Weights of a small GPT-style language model, trained from scratch on English Wikipedia: rotary positions.
MLP neurons of a small language model. Each row is named by its layer, matrix (up: input weights) and neuron, and shows model dimensions 48-239. Each number is 500 + 40 x the weight over its row's rms, rounded and kept within 0 to 999. Numbers have three digits each.
Before each neuron's rows, "fires after" lists the tokens most often just before its 100 highest values on Wikipedia text that the model never trained on.

fires after: "2", ",", "-", " June", "ion", " August"
L12.up621:486508455507489578490488535475475483566516525508461431483508550436509431495489586477468496497425464448547537529596461477431483545503534433545509513513551556491532448445598548489479500545449476519501501482427491542463510452508540457531448526493553441479481563503542448495489502520524504410506455530481510523481515525475460461480529566500471588421547502496459466600489496556489529545492525454487554453599559470515547508529474491478519480438458528491479447532552571491484420543484516454523475569499484453429513443464536489524479539558478495416494510494490465508529492554480422455

fires after: " F", " W", " f", " c", " L"
L4.up661:401520483525467541548467481528534547571506459495541479553513510529482513462450497537558471410471466504552473480549489504511476483482557452504454416466544474513512531490466559446400554509474604496454544530539558497561532516504469560504481515480460548507450490580514401533516457476491454530544467527505535444501403566521599500524487547495491515492522434441487533543471475500467495500532478394506526460474499458436542498507541482544483438445430512513456580498496521542476596493490515474498475515442489522554462494494520479470468465463500481524504505510511532518498524487494397509

fires after: " Wal", " d", " Port", " D", "d", "ad"
L3.up570:455534470507520535426437499518534490522477457492489497557528531524503475440486487362505548519508487519515491526545525478459471473467535487502508536477510493461408481474508514541546501481564500577482399482569558519471571525498470553546499583545545578508494507485482456502583498505448484536387445474507528498497500580498501517460499500469467490446475520454477531528457512446547455462490526467534462488455519500504464451491443458507522558518457534456451547475585564465489480523465528439519546435496566458438561491474567500581526505561472516526446453495464548478526494475517471431

fires after: " R", "1", "R", "0", "2", "4"
L2.up609:486533430497431498503540507459535533458574516499491474470540576451493507518529550433511534493511458620511497583486552511542478523521441497521511489425521502532481469426542547539572499480472479435529513515446519629426566517472466478488574497478522511453442477527484520482476508531545469564454478462501456477450480500486525496454454431516480478538475534476541535583465456483514562421511531481561544447546478509489520472417501521509542522432479487441469510458518547517489446535409518464514462557478459530523527530576530556524425449513509529545534452492551544467551503524473532512

fires after: " tra", "b", "ess", "ell", " mot", " co"
L3.up155:514507490514508499436518502476456450573467491442503488506462450474485493567537483532493494573511483522486443491451492426496559459605497512472548502561502431485464500447602443500535495501553558529474521496462553527488470439467553510431485465539473436461491481541471497529537501508588500451464457594441479534469495501521486512540538509415476463455526447507584527528500450490530515568505500526499579493474468470483526577534509493441499549459488581445475523489525524475479527514360522499498528514506508541498505505509493522530513555543517500493490466463493528563579495420446528509

fires after: " d", " D", " L", " W", " N"
L2.up493:500470495500610448453482483488523514519520520515511513539495549523496436526493494516461550528503496575523512471511557496509601522472576445497509500509542611490465560484534512508372458554501461532477426451559520453463510478492508535524508495484508575498490509467517477524447521477535514437405562524509476447480426494524548479464527543514494564529442533525520506502460469508466530525543545506478454447533554459540488552458534454469489505482466488511481524517555576523475418510472479550522550568424518498475490529456518503449528477519468507554501469466519501474489501492564477514

fires after: " ", " (", "-", "===", "1"
L9.up525:563455542485526501553504458529478492514516552470526521490527495518497457425429586513426489567505451560546457533489449497451487481489476546484440533430540516450402466504499582537540488484531476550578522476516533589489476364539472459549471452532547472505528578521487509522501437478494505482532524498516443542521548563499533495465512462479427477479529443548568506509494585490501556488497543500440476487545533500522474562511557557499468456498464456437515567457481442496541484492457533502516492426525502507503516508426535437503546524455502446493515477519483503543436445490546471518

fires after: " s", " S", " B", "1", " b", "9"
L4.up187:532484480497521459599555540537494486491455530516555506484464526458486525501453461540538495550518458519469492465476573523528580532458474442489526582405559476547426548421390528474488544435560494520460576448577541549497493441454481497487454530575549541536567451485525470475477549487529475506522454563444498517522511572484503501495476431564489499565499421468515462505531521443455507476519528547479501478462534554476493445495477513498546493484415532517503430557500443537551455488459492555549433499553485472478443554524449508459544521499490507524553511494466523503517507513474463522

fires after: " M", " m", " N", "M", " an"
L4.up213:486486548525548485490494495517554448474528515519555563478536486487494481547566459471404414528536549542496578437512503480506489434471497497538465511570441537506547486424407510535403449525498549479463442436565463453523443490534463502489466475487481523487497540540460572490520496544469543514475529535479453598556464459442468527411520430488508529537545450470512597487485484509519486493467514484545518476515488478520486521495526510552505481523431510484523444511472503513543500553516442531523489476514534437445576524544507487525466488505501499519490427459513464502479524501434471455

fires after: " d", " st", " F", " cl", " St"
L4.up628:534500488504540474491526514515474520510580545512465476532477473515477454470445472480509477471510486460406446572537553481456569502506468512492557484492509438511508464527466569446488465483450466444492506464469549506547492497590533481525476552497473565561541536556469465412498477450416543478382574511519540561494480495488514549583541538476424518542459490505510512562528519474522507424482553590570506624489486494534452486556540481487487477460454510478428510492495509541499567437499523475516508498516486486502471460533570415453461536480467474515514508536470535531434509448454479483

fires after: "S", " p", " m", "P", "M", " P"
L2.up540:558420507453513466509531507508446500493558458596447561469539496471502514558555505491510466558520467557523543538562539492507436417487486441451548453559470469507463557530528553529445518453511486461494566491542491486446425467520499489505519508519509439536486474503463492626503567484483534467486561551617492484419480459437538497492476563525454559446533565544480520487515513518575502485539508512541536470512515498448508578491495523509479467500481481498462456389474492486534530499429536473486554414464536502464502516574474522543510570485492425544579449504435518496520447508518462486

fires after: " d", " D", "D", ".", "1", " De"
L3.up283:440540455536543516526482490456515519555480463550532536510500511538535501487529534484456487545500501534457434435501501489484462535529541458559472466608580525538465557456486533475580469498537497519420473516541514516501480494452520516586489501547636574555529450545568520552465505481489486543417528484528478456450553448435515471536452508523477458446488535478508500508543567452421475534464532458536513535467513515458494538549438443547503491528443488489517514451492525534491481495459481513548486508462544514510496525533522502465495553504455505530519518505466468522491496500523593525

fires after: " t", " g", " c", " T", " C", "l"
L4.up234:455549503483479512563467474487510504581425490486413487535414474529418548548484438486493517465515465487543429466551491501498552514502471519555443506451526464552437494529497469517498467501471510458485457539525508530502493427556573556431565527553481548362535525476456542474546517490528487470517514556510562507485512516569497480461539507451441483481532527436504517503474541488509474494463519570479464514461588509434434440485476512441460449500560491590519600469513487514472539454483516485574578505501546466491465525415539448491479494423514540560460588541505509429542530543549472526

fires after: " D", " in", " de", " d", " F"
L4.up453:486566487546465470445524561483520447464479456438510548499508530483521493483598555471533535463428532512491439550444495474455484440502572508567525538531599488403470530482533563535466462532516504539527505516522489505463488444467471496534485475583539546504534515426483524432389466450489493481433521511506449494522537511494555531496486475495481489563505528535376517512508494536459503463470503411533536585574461490478550549498533466436445484518469523521502483538568506543550489540512490540519495525472495442466456563527517491536488527518469512511510537502556474510537473491526519439

fires after: " such", ",", " well"
L2.up492:470548513464520474516517580534447504520532471477524440459588471555525424523504498500493550394641422490506532533449555533458430471552502478573480447527417522489567498505502411405439485500534486500545526510430519405439543501477435496477549498498527512469440474468552577484432484495458520546496544516508526569563569537461542488498564502416568501488494468507554488618519560439475429527533475425477457463430505546485538520473502483412466439471567490539506488470437539504488464493526483464477566517554495519456522472500544518520494558470488514503497547484523518481475460489518524488

fires after: " F", " f", " L", " B", " M"
L2.up237:471411438539530459474482505480503466447486503564462469453488588465450482476526497483463548451505538511519507541437468437540585540437562455446469463484482504483502483547525509535423443494554559509500457512485535513478519522464519482459495475529513538590434436535546497557498511507522547536467447580558495506441517510512480537471539403467497518575450556449496529465477535458464469427511563495463487448448528531458458484534548496532458538507419492485542521499517532522463534501521523457472452495470455510499572576444545556455558580478485480485499443515538510487478523506506489513

fires after: " L", " l", " v", " V", " P"
L2.up266:536519430454493529420470502514493441535495487406478465539551550512459447462456540481523468447549462491498524506512457464534491559524476430454448489520425472470503510463536503513494469452464542561500552520556559478488477537456493544455502476444508472528436526516527513541562574488552494531505529460554547485537494513554520486427447496484464449536482510503549496470513543391522447516500483536493460499489504430524508513520516495442454387518416551560560502529421554468476488492530545468403475520524559397469500534493563518493535500514569533491536531457569534466556545550458552534

fires after: " P", " A", " S", " T", " U", " O"
L3.up193:468487456489486500602477371452544513518518505450477491525509527440554494529489567483528447523487494486540499553498520469597486474515469622515560527477502533525520508482494494521542528508530553494482440461532503539515486474512570473485516512554451517526505490416518459497494473562477548544514437526462531526543508565521489481485497463512531493492563519510480535496489478535475516457467420511494557425455492476476452518493523488499477555532449489484436419549445537569528503558489502505530514502524478503471495536476516404495558482571430509559421477595488403464602491521423509463

fires after: "–", " M", " P", " K", " B", "M"
L7.up631:481464511505532487486480522516436473497576482563468637452559533475538420527440552497506517433540521549551455454546531433464538440432438573482483532475469513546527438514525461544426519423494541445518510435525505526541414515540536545545463439570534508529444497495462516473498519536453453484528467453448444508538513503419485556515509497544374504508482451482534485441444444562519476488469510480493537500551555454486511524525504492502500507531436570448518576561511494569502531462519536570619476529582413497482563451444498507587527480500497528456489521499434471441574478542454456471

fires after: " the", " def", " The", " surv", " bel"
L2.up50:445560473507522532481510566497463552465502576431545475474542567477515447593505530492511505545515413533469507477435457509482437443485553446440557538482500488612464468488466508499572468500491541575445482509529467405487503524414477464489470541459609564492500427504477464540491494526501502541487494421442453500495420461482459465497515494480571518570527509544519500579511498492457502473488514516440542571512512463492538517514485503613478519510455602492471520494439419495568544500490542469479498472455594466544546510471486528470466487504527476588553542521501545510507529512506471492

fires after: " C", " c", " sc", " Sc", "g", " D"
L7.up327:497469519430515430468539553486452535476543498547423452494478568485539509482555513452498534496530449465562526599478527490428570568479436486511501524547516520476460477461389562486543511487487518541532518556466550549537514517575498512491473526470567482473497521481548484553468444569489548515533449549528512434450545480505467469588428462533438460457500467500548584462482451492527442460473448504518503462531559525552521481502463500495507491482458535582440512450425498550470509533535520503519429487441420510517445416442555546559533522565479537471478478481541499417500449576458431430

fires after: "O", "0", ",", "5", " U", " C"
L3.up612:541566539550422537507551530421518522502525492482586502434497536537477495487437548536539440549527475514571568444543534416512438495569480439596480564471480507509581469482489464494564507598537494511528447490463503472555490567481488506535484491562598488498508498406502510483418483471552487586485543499504456556540509489458467475454461511477533532429492437518502558492507600506553476506511525523508505501431493519460542582469506507579567512494520567504579502513465509586507405584487523484512475486506545493478498547504547523532507470480549558478492506508464427517501510471498500469

fires after: " T", " (", " t", "S", ".", " \""
L3.up423:492583482509423469500487468508507500509579443454474412449489461499498555485504568558454593513527540508451406435518460454486575488508507592557526496479468521548504535490542508496468509519510509437529546475533481484476472474590514465418543450424487421530453552492508491468527517533511562496504459560447464528438524454491489479564506494520483499452425492473368511470459545507453525472518495577535460503500516480473391477467532478531436518502440542522417467489491482489465487521496542484503494445520535425500463475546449513545531473474550532498496471571529456496442451516523540545

fires after: " w", " T", " P", "tt", " W", " v"
L4.up584:475464467402474559552413493526467528453448462520444504488466570463572468492458537465542532518458518523517520530441528541597477578577534476445557436457496456540535442465516465512505425553492467506499533517560439524547516521565543490460452547529484477415490466556486521489506442506592447489547575473526535505483447552530579447505461475545507520508496468456448555533476516495527533445487490478521545527459518479445503489499513545493496506470539461478481512428548596576416524529483547427510565439516528430557463490521490482446523443561471537529515420479506449445537489562482474491

fires after: " S", " s", "s", " Che", "S"
L2.up725:492533590450463482532509507474491502482485484506461557495510481435498460524495566515649554590521464542495526474509485514550475515446427506521491473498503471514586523449488556429532540497498493512466546482472501491498488473478439505497473462521494485523516556529426515491532553527492481469503525470481504527478563516482466522486461469492451531570515541527518516480464567417536509530467532497481470477501553465499463502543516478495485469446443478537541512551532382512410495468524471476536457508504527404494538554441450480508487534571561613503523513495540499506524458410489479541

fires after: " s", " S", " m", "-B", " fl"
L2.up672:485518502399519465489516529501544543556553486629488521535578477514442467486495552496529513527463459470497498603465485429452457457506536499527536566482483602478462612486507466488509512468505541541502464534565524515507488529461449509545383567507486471575492526498450472544438477548480614442462524513458529625476523483498494483475447480456487492471496587439506548512491545571442446486503519514476558467526538497525508601537481523437407541403494517480541475501468484478460473535518482511477517390493540557551500469456579479536497562499525497457536447497496498445444526493566554532

fires after: " s", " S", "on", "S"
L2.up75:489559537504494525532415470458479548549550461493500523544545546483513520414491522494545491546495508461542462494539612506487510498533451489465542531509451525424478451499546547577533531505566569426500506511500541405475406524494553505543482510505515503516541561484402599498452529498481541403502438479490512585490515533460521481543507554540490527405446494532480511515470501472477532491446528481459496533479538514520466503515518491442450505446536463523522412531511470509528504496492459515528509417463475415526522443511550530533489508500505495484472502528429515489485468463465529472

fires after: "L", " D", " L", " F", " the"
L2.up738:569529529458473466440526512472517523507490412523533491564518526542515487497446510495441510509544434528595503481484537497450504445526504495465497428444521495484417487470413409532475484511554461435543503526505501520554531475504484501434501506582570533472516558520585463562503553456371547544488484534445540474434458432518473440536463518497431493516480460510528509558522497508518468424443566492463489535515524422496553519514519495579495460466463468504528531453515558495557603493498464520453477481515528509537507493481477539462541486540463509508508507506554498482502530542489453558

fires after: " T", " b", " B", " t", " Z"
L3.up733:484538430500493483544479473514517456555579518435485516504491463451508505433526428506466450454464529477523431531558491423462452452537499548386482437497517491493478568465471484472480445479510525473486580574499523429444507480523501543438526446557503530487546450479430518511541505555522484475511478542492510476508516459449547510543522524522471542463500509465450505478508522523485619548533523514466474441482479514524409455519561533460479518457480540496535549473566499509495550526475565466510535445496530459487479552489536529570558497551556564574458428516500415511532431477510577475

fires after: " A", " Le", " Se", " a", "ra"
L3.up359:407481473563479480555456513501542429609408505430587515432520411513511486549532468524470487528508390535482499498437486466517540477441552537486548594481521552564554495490449498538537513551540516453452463489523518425414525512498520495532542494543536477407480492562553501545531546474473540486511581466468473534508575498486495527431493535555560459501517510483510543471537447467559578439559490517523458428503557518524480506538544427527521430528451529467535484458455495447542554543527549516563421471461474487480514563414470490480526482460495529526437450526462519531523492481515541542

fires after: "9", "1", " ", "3", "5", "–"
L7.up447:530537564553507555524480446494569422561566538483524533456570479471479560458507455493449506544487484498494532574504522511374378535498456515533503504526524542527475486496476530477518501448570474471526516558511534504440492493433439505471473439585517469535493526498511427466583521445467540440506502521468484455489473528505490513489473539555564444461479438532530510497440534481493498480487480544522445536452511494512499460484502549555516453538479454487518467525520547554484516501439504431522519449526484502524489471545473445606505534469480434536428527525442492494430423556510532531

fires after: " T", "T", " t", " phot", "at", "act"
L3.up329:514474470503463426495478496507518493514472474491511532476509500465466436499545469520548469475500527536551471445474486414437464496454506558553538494484529519554501538534492530596600514554528566438431412485549518528504532504496532420518560456539481462589519557436490491506560401500505581506445482445525487498473501424443546535595399500539557470499487495387405530534517526541472495488529472472548509473505439507483480518488513448553486560492472543522488470533462515521466512518503531474556447564544492507477469549512431481480586471481451505559473514481503495544499444426473486531

fires after: " ", "2", "3", "0", "9", "4"
L9.up571:463505513448498507514530502503574533411493477456510486545473533483480526565531434489545548486525410562506563541481534523468473522465527414471446551425571479537459438528544415525474518473511414502537488536489504496513496532539511519523597464478596533525457463494567472467551493497474464500474581525500477523572577556498456524464502553507531518550473577543517489518539495491503464461514545535472494538522538462467457473446432457478453519501476407491446557481427516552489431517463489452464485571485565530574440518432509523473560534553526517556510517467434477481482556571507502469

fires after: " (", "-", " \"", " dis", " un"
L3.up263:493475511413481526579497485529479447446508521501547511457444516536446516525486521481497460478495559471445423447482462514515453422487508519492466493500476496525472461512569529489569520558512518526520502469485492396467521500461578440485474466473456497426508468481489496563449490549465548509479456550536360523522512425502495501481481459448476490486503446492430478477471479474524473504487557574536521513417557501512516462551528426484504478442454498537496531436469539495537482519494503453552468549513497550526455483513526526473506450501510449627517504551521494532442497549463511469

fires after: ",", ".\n\n", " m"
L2.up250:521485443543485442485491553494538426502557500496564517515545477519458445472498459516514456475541463497514448469525561611406440492522497505527484494465586540515515533532469418487429486493487472521581530530548479565455496503545469553553459458495588529491498534533486547540471532477481474557446567484498475488517565462437476560476451538465496481541488518498512517522484502537488496477474451514508468493404494468546479541501540526512537523554470470423569448502523545555481551567508514560485507520473491504453533483552457469487567533522525462467510487509542487525590487510515503516

fires after: " \"", " (", " ", "-", "os"
L4.up249:520515550493564440524550400543494464536522509547502520442483535509494506522498563496451457515495449417600392536500551551542532514479515455461486527563528583450516541527492469494564454526386488514454457500497578444512533528585527453500421485513485503439481571498526508562461485496559432509495565512537405522572473531495540498502480460482521462531537536500477452522497471482524463445443526508567492481450494522511505481575473468444509417423496521520510553461509493435475483549526432542563478509497444505475528517501556493566471551509470541502471508494528463501525505470571476535

fires after: " d", " up", " f", " w", " so", " contin"
L4.up214:471441508502566458502496542424486536492443469497508446553501500470471453522489462440497474427481439495542496533489494417491528519535534579469528422490488449529466509477511514546489529500511468504479502508534555455621496423465559533435493492546506458478481565508578460458529474495466514504472526450516488512527562531495529476420480537557546482542487536526488474497448521537488528491503514478499495555496554464380473491490551584555533549512498523512483475538554514495503483503541501497422472545525564440586505547452517447503482448552520486475462443452457520514467498506485502453

fires after: " M", " l", " m", " L", "S", "/s"
L2.up107:557475462520536485594478478474521476493555539471482551470552517545472533438490557516523565461551471565519599538520483553494439481510513449529502479453528503413458540560477486462504502507514544525473555475538532504500573510485482482555563514539500489511504478484398511526498531529459464507577487471533477488519555527568540489488474538486485420507497439532503549523447577520530516522472559504444544498531544389533486518497509459508553506506502425502534571532445532538437551495531468466488512396508535505520501475558545464501528518488486464406435445355525486433509487484454488498

fires after: " P", " p", " R", " T", " t", " S"
L4.up428:460487520499519468517530482509464495466473510473509519414471527467473468512502531470477573487490440500529454532485524486512547543475483536498462476445508451559553445406508541565520448503479519521478528530475527518557523455555507530456520427506496508515404554488469526497497563491567485488524491497589522431475502550505585408519534424497490518542555457533557449463504527425500467517451516457562487495519483519563446505475491575528493548537451522558520456477440512501472436519493530454505553473531540511513439490471440428556548456579430519462504470536534443546574550488493485511

fires after: " the", "==", " known", " bel", " is"
L3.up265:521531490441418493497472588482452456482486498494542450476506541473511515440493557476571487467471525495472535529513489501506507485472560526518549438463499531557455465511501525529469502497555475508568558517476536511517542562527452449578544553519516496473431477456437467472523568465399450502537487496497469469510469416518536482441553545409454469553490509469548493509487521523518556462523547466457513530541468555517465427495517482523487494535562518458503551486458532508506492496467542526456456498505477514526527478478462455441478529525501402566525502509543486534497574503476434504

fires after: " one", " W", " w", "W", "w", "av"
L4.up751:515544517454456458443426501533518518519520518512471568539498475533551530563530532425577480505424502440560467513492513508428431491544529521480559571481495446534494472528546427475506504522492449525490549486487489514579529488495487453485546489541443548393490479428471504538471454566484506551435541461456490542524524543537508535509449496516498496537544439515525522518523407507497566451468491487542465561505491485474506489506493507502501485448543496469501463546464537442534536463477550471472504612497396499523494521497456497504548472530472473450471485515488495518551535470453489431

fires after: " (", ".\n\n", "-", " \"", "–"
L2.up382:521541516527455452481516511518534449487473505440564542515484533484494539496542497510487480496485500483562544476522476434502459534491475439446442520536557426498492491560486462496534461557481517469544574432550559473486463451481515501502535506572565526515592491519578493509476473540491529579525576499433495531501480515546502515541497441439550457483586597540472521451501481511552492476466432500487557572513477472504566496560467514534584489460512436496467509582546472538484532534543530518613493446462470506450506531477532432538433542597509454540482512486478470489453468478486462484

fires after: " D", " B", "erm", "M", "B"
L2.up23:495489476510545548488504467523492485499503525552530495461508552553488550480543496540540444419504515502531516483488475504487534512514490486468460437443463459518502421537482502553396518535480524513545478546514576515503495442522490458535472501518556525454494543512459530483510508536498500553509507463569493533547547545533511555587514556436483535519505489490458478452464419521514492536504472467417499462506462510528560545512493449462516554508418464494567492516555504520580458486486538499395474494552461521468546548548559533532462534423549512514464604477510518550484527488459430561

fires after: " s", " J", " H", " V", " S", " the"
L3.up637:493466499567488498490486549564537503487512543517567523585529430476487525513478523466551513447563491554449490517452436539471528494445456507502488552426541520532549460487520538491459449496497498472532488449464478465525547474503499440459542484540449460480534555617492534482512469503561558423525534518546455493497466444479481485556571521521439492545464562531477525521462510457440465516472450520439467527482488484527477517518483491544485439533630525434519503441521528515473459491465503468468476498578483495546472492538482498545554490522506425512469561495480521522457482469436529398

fires after: " R", " S", " per", " B", "|", " L"
L3.up251:524480494510526469544549484510495465546476526544472467385479546542494557477469476506506523536545457579531528484472477460591420523452507550504493465474580493497441454539570517520518470462512543517469427499540513611556504553523443540448477524508524469485509481471530492515490484539539507540496503523470513445474549542456526464450489466539474507600524423444510531514490490519525442455480539553538496440473488448509541570537425534439427425500521574573529527486520533491507524483447384518490476498525468531460441481452447551531527520497493506505514508406556480520482462542500498551

fires after: "-", " ", " (", " re", "/"
L5.up162:507482479417433507492421459549487508523528467483488489510527522493495499507493564523527538455486478483504496497592570537566498562464536517496502495527510477475525532555522554491439595507481530460512514488483453523530526544452527514509480567536462424536535459526492520507431509504581528464473514515501492494513470509470512470449502425528507501488483514471515451469450537479464461512437517554523437513485452434538460529477490542500420461528536515523531533441520530469467459567455559552497524453493527473562408557481498431510522505484490428535540402521560549486441551481475454471

fires after: " s", " g", " In", " in", " see", " was"
L4.up340:417523487555441465478502513508483475554411544535472516508504499498477532552512557509524503473481403516532480515537483542480510502546484528516465465552446536514567560556545526557562471452484504439499518400475495480491517498471488444502476518540544463434522518460415510513499422488494510540522460551452521498522535468511528452474559475431468550442558496494458487504545531517510465453462516492492547477568509545572496521478435505461494465536458539474561485598510504532539424507590531427564447539554518433529525433458455493489482447381470503505475523459483497408526524493553546468

fires after: "M", " (", "S", " m", " b", " M"
L2.up761:596501462483557544578482482507484516551456508499482458488481496538420435538571556490514510412561502487508533470524449470503466484468498462472431518491542480435528561502505535563483437500530528534507451538488536464549470443548508512500523549468501441485479479539416473514481550468406508489441559446559521556527482477512507478451470474545463553515509513529487507438590540489468455519483578633509558504510431494516472489528460494486520517469548513515549561499531461441517531450492507506456489495495478598441518395588545463478496421492474484520508372497525500509501469498527516521

fires after: " n", " (", "-", " H", " T"
L3.up351:494481476503492469522484475501593490451512460449534468539540466571542544549473470491466467539458534484497482402543385565582463514512485549504494522462529492542427477519552442460423465491485504456464584473557505527482442411500484550460532473514516522523469491436494470491480513514470472505506471437506436505461500495404534510546574520484508490427465471517571513443409506528437526485499480494539449468477473523524469460605447451430513456512540518493537506587556477436569514498459561513551557472492551516531461572506466526512489480536437551549421535483501426527451400506486487591

fires after: " S", " s", " L", " l", " v", "S"
L2.up486:536532491461466543490531426520488549499526504531550500499451538536482501540404509502568486512543486488477541497496546489558463506505437482439495535514448460509519544512463495551541414435445513529501492410487451494500463594572549477471465538485475415450547521548442546483514521457430514487570519464533492566511476496529485600504471488493461467531445555590509466541488424443526519584465474457470540488464457512522577567541497466482557494523522581456575507588505434505452494481483429546430485472544522475482496534487480452514500469564507421520529540451477529533538436510468533479

fires after: " C", "-", " H", " c", "-c"
L5.up539:500523513526527514428486543439444537488548507523430460554502451526520460489472455470508478493495519469478537477417458487532470477537498483452576553535454570550473537559592502482544510512492501617467479426519508507491510517544505468412483472464502524486521484515489531500467483517474504482495451571567451441534479492516459500571522440562570562518458530482559448498473506486506438548479509462437557455423465490515535512472445486512477527519459401522571494569555442490403499500528523528470512500461479478577500512465480453503564486511550502509490539554547456498427469472516410463

fires after: " ", ",", " a", " Rep", "-"
L13.up330:545519503486483522484536492567454496539460538452454551489563513546455450480507482524478466577528493465523541556395458545557473506426505491556555500519519444478518500441476505521545434514403459487506516459429447478489440537518470441499451511437499483555516476487493419426518543447513457525529507551536506550549481437469490541474494464486500522439570506557531418512473449494564580530516501510540540517508477430433451578516483471518461493491488532475599433484481518443476493536510519449463546517486533566447482500460548513538424546524539493519455487473475435513539503541485455511

fires after: " f", " St", " w", " st", " W"
L3.up389:622558486555509569458475503554446549479517477492533433554530490475474474458504490506535492479519529408553499511555532455481483505592529538419597506458461436462477490530469508500582496474505573498507477554527493510539568492485491438459548410534578564536485503433493446457534498483526476481517530510467474479487525501450466521550533492512496506483471513549503521533545542494540497465502488531520538529520531517510468525572511541510466546434508505496592502468445519448484425460534518500463507454472470426594514538506500480472482463491491450484500500497473490542501473490419534437

fires after: " m", " s", "F", " M", "M", " S"
L3.up137:478523499459482567569512604521564515446471486520502424545517447499503505454495535552523507520512587484446550515519443513444455461595503474521480455552477533454520508471503493438493535498489481531436445484578467523509536459453528449567421498454511488530483517458507507476486567483477535570469487497559470592458488505614433488514480514437531568554481497452482498563424551543432469457474473553493471505503470530508516494511485545560489514492467473430507487445502533492396460573488544536589464436501592503491519487484447518488543476566561410548498507528505541473483527499488521533

fires after: " an", " A", " a", " An", " par", " Pr"
L4.up228:446479515518425466452477567474541534500461567475461545484587451500486435523499494568504439477508463507589501578450492584499586526439572459540477501525518529544555565495483461522504507569480500492429495503468486564470487449526515516520484512529467534469500492516428490532487536485499455522502526518513501567467580491485534536478485456479464475571510483565380524526448469493453537553605471492528495490488493498519452514480457441494490458490528505448554544477511456448508519553485511513455492498473527430474489537515512465449485470490533432498506494533463519502486565497495505627

fires after: " one", " D", "i", " Me", "ou"
L3.up645:485431478528513452444439535511486449517523485400532503475493498546419513576462504563552467493517491467456578459479460472374513528517528433504561463410506525442513455492502484483511558506588507529486405527448484492507508539494482470504413446508475498404518447500552493505525495466477469479530439476527493591510526474487512505564502522510526478514518506421465525546445507562538557481500475509495502456565522461453466537426487465562529513521519508463436481511504556455556563500524494517539492484501445564457578503451526516526574567561510482482550469485494528527509500497514462517

fires after: " C", " c", "C", " Acc", " G"
L7.up747:435509481447552531533494503544441513476462445490458529452513518547478478501530541553523531469534511512435537429517407489474510491484463554508476567463502514552487467534548532477472535525475471570534487472493497484559515488460546520456575494468564465571472554469596472511487433488544579499513538510454515489470497494546450454593531520450491423509594499498520514514550519513454483460425468525465551480530483603521514419473508501530496473493493458473475469499492500468472435512548460509476543436494475458553392485507494532470527473466483530481501524460489584461491440542465491477

fires after: " R", " b", " B", "-R", "-b", " th"
L4.up66:432491516504549508532554526495433504551510502426490418517603502460502480477521469493518481480506501512454517479524530518505454492468480552483510546459595536505497520508459525508558526532448507493505505491503475545536490461518517534486605540532533533482438531503580503551464529489488531558471472514504477400412517520457516514516595444490455521583566436493493453459462479461468508491424528494474544427528445464576511482503513539549505505449525460518524490481531426494552547456445455529442492561475466512479504486490506503500485493527544465497428449486523469406567438447496502461

fires after: " dis", " re", "-", " ", " dec", " approx"
L7.up658:458467519482494517504517537515514520478505505512498406488559440447456478578534483493396470487535468475491435521529467508560465513544547540421503520462496509527515515483463509434533580502487462509562537538466486468507482499484534526587432510532520489467516500483542532557448537513562464561459540498505444514513452585483494504474493477505528551508459478506483404464473468463519599508481517388475516442534549516476513513508447499541448495463516508456476486466455553535527582536519462515426519543542471563517477495490534449551434463577508497447511454544594429574461600461436451416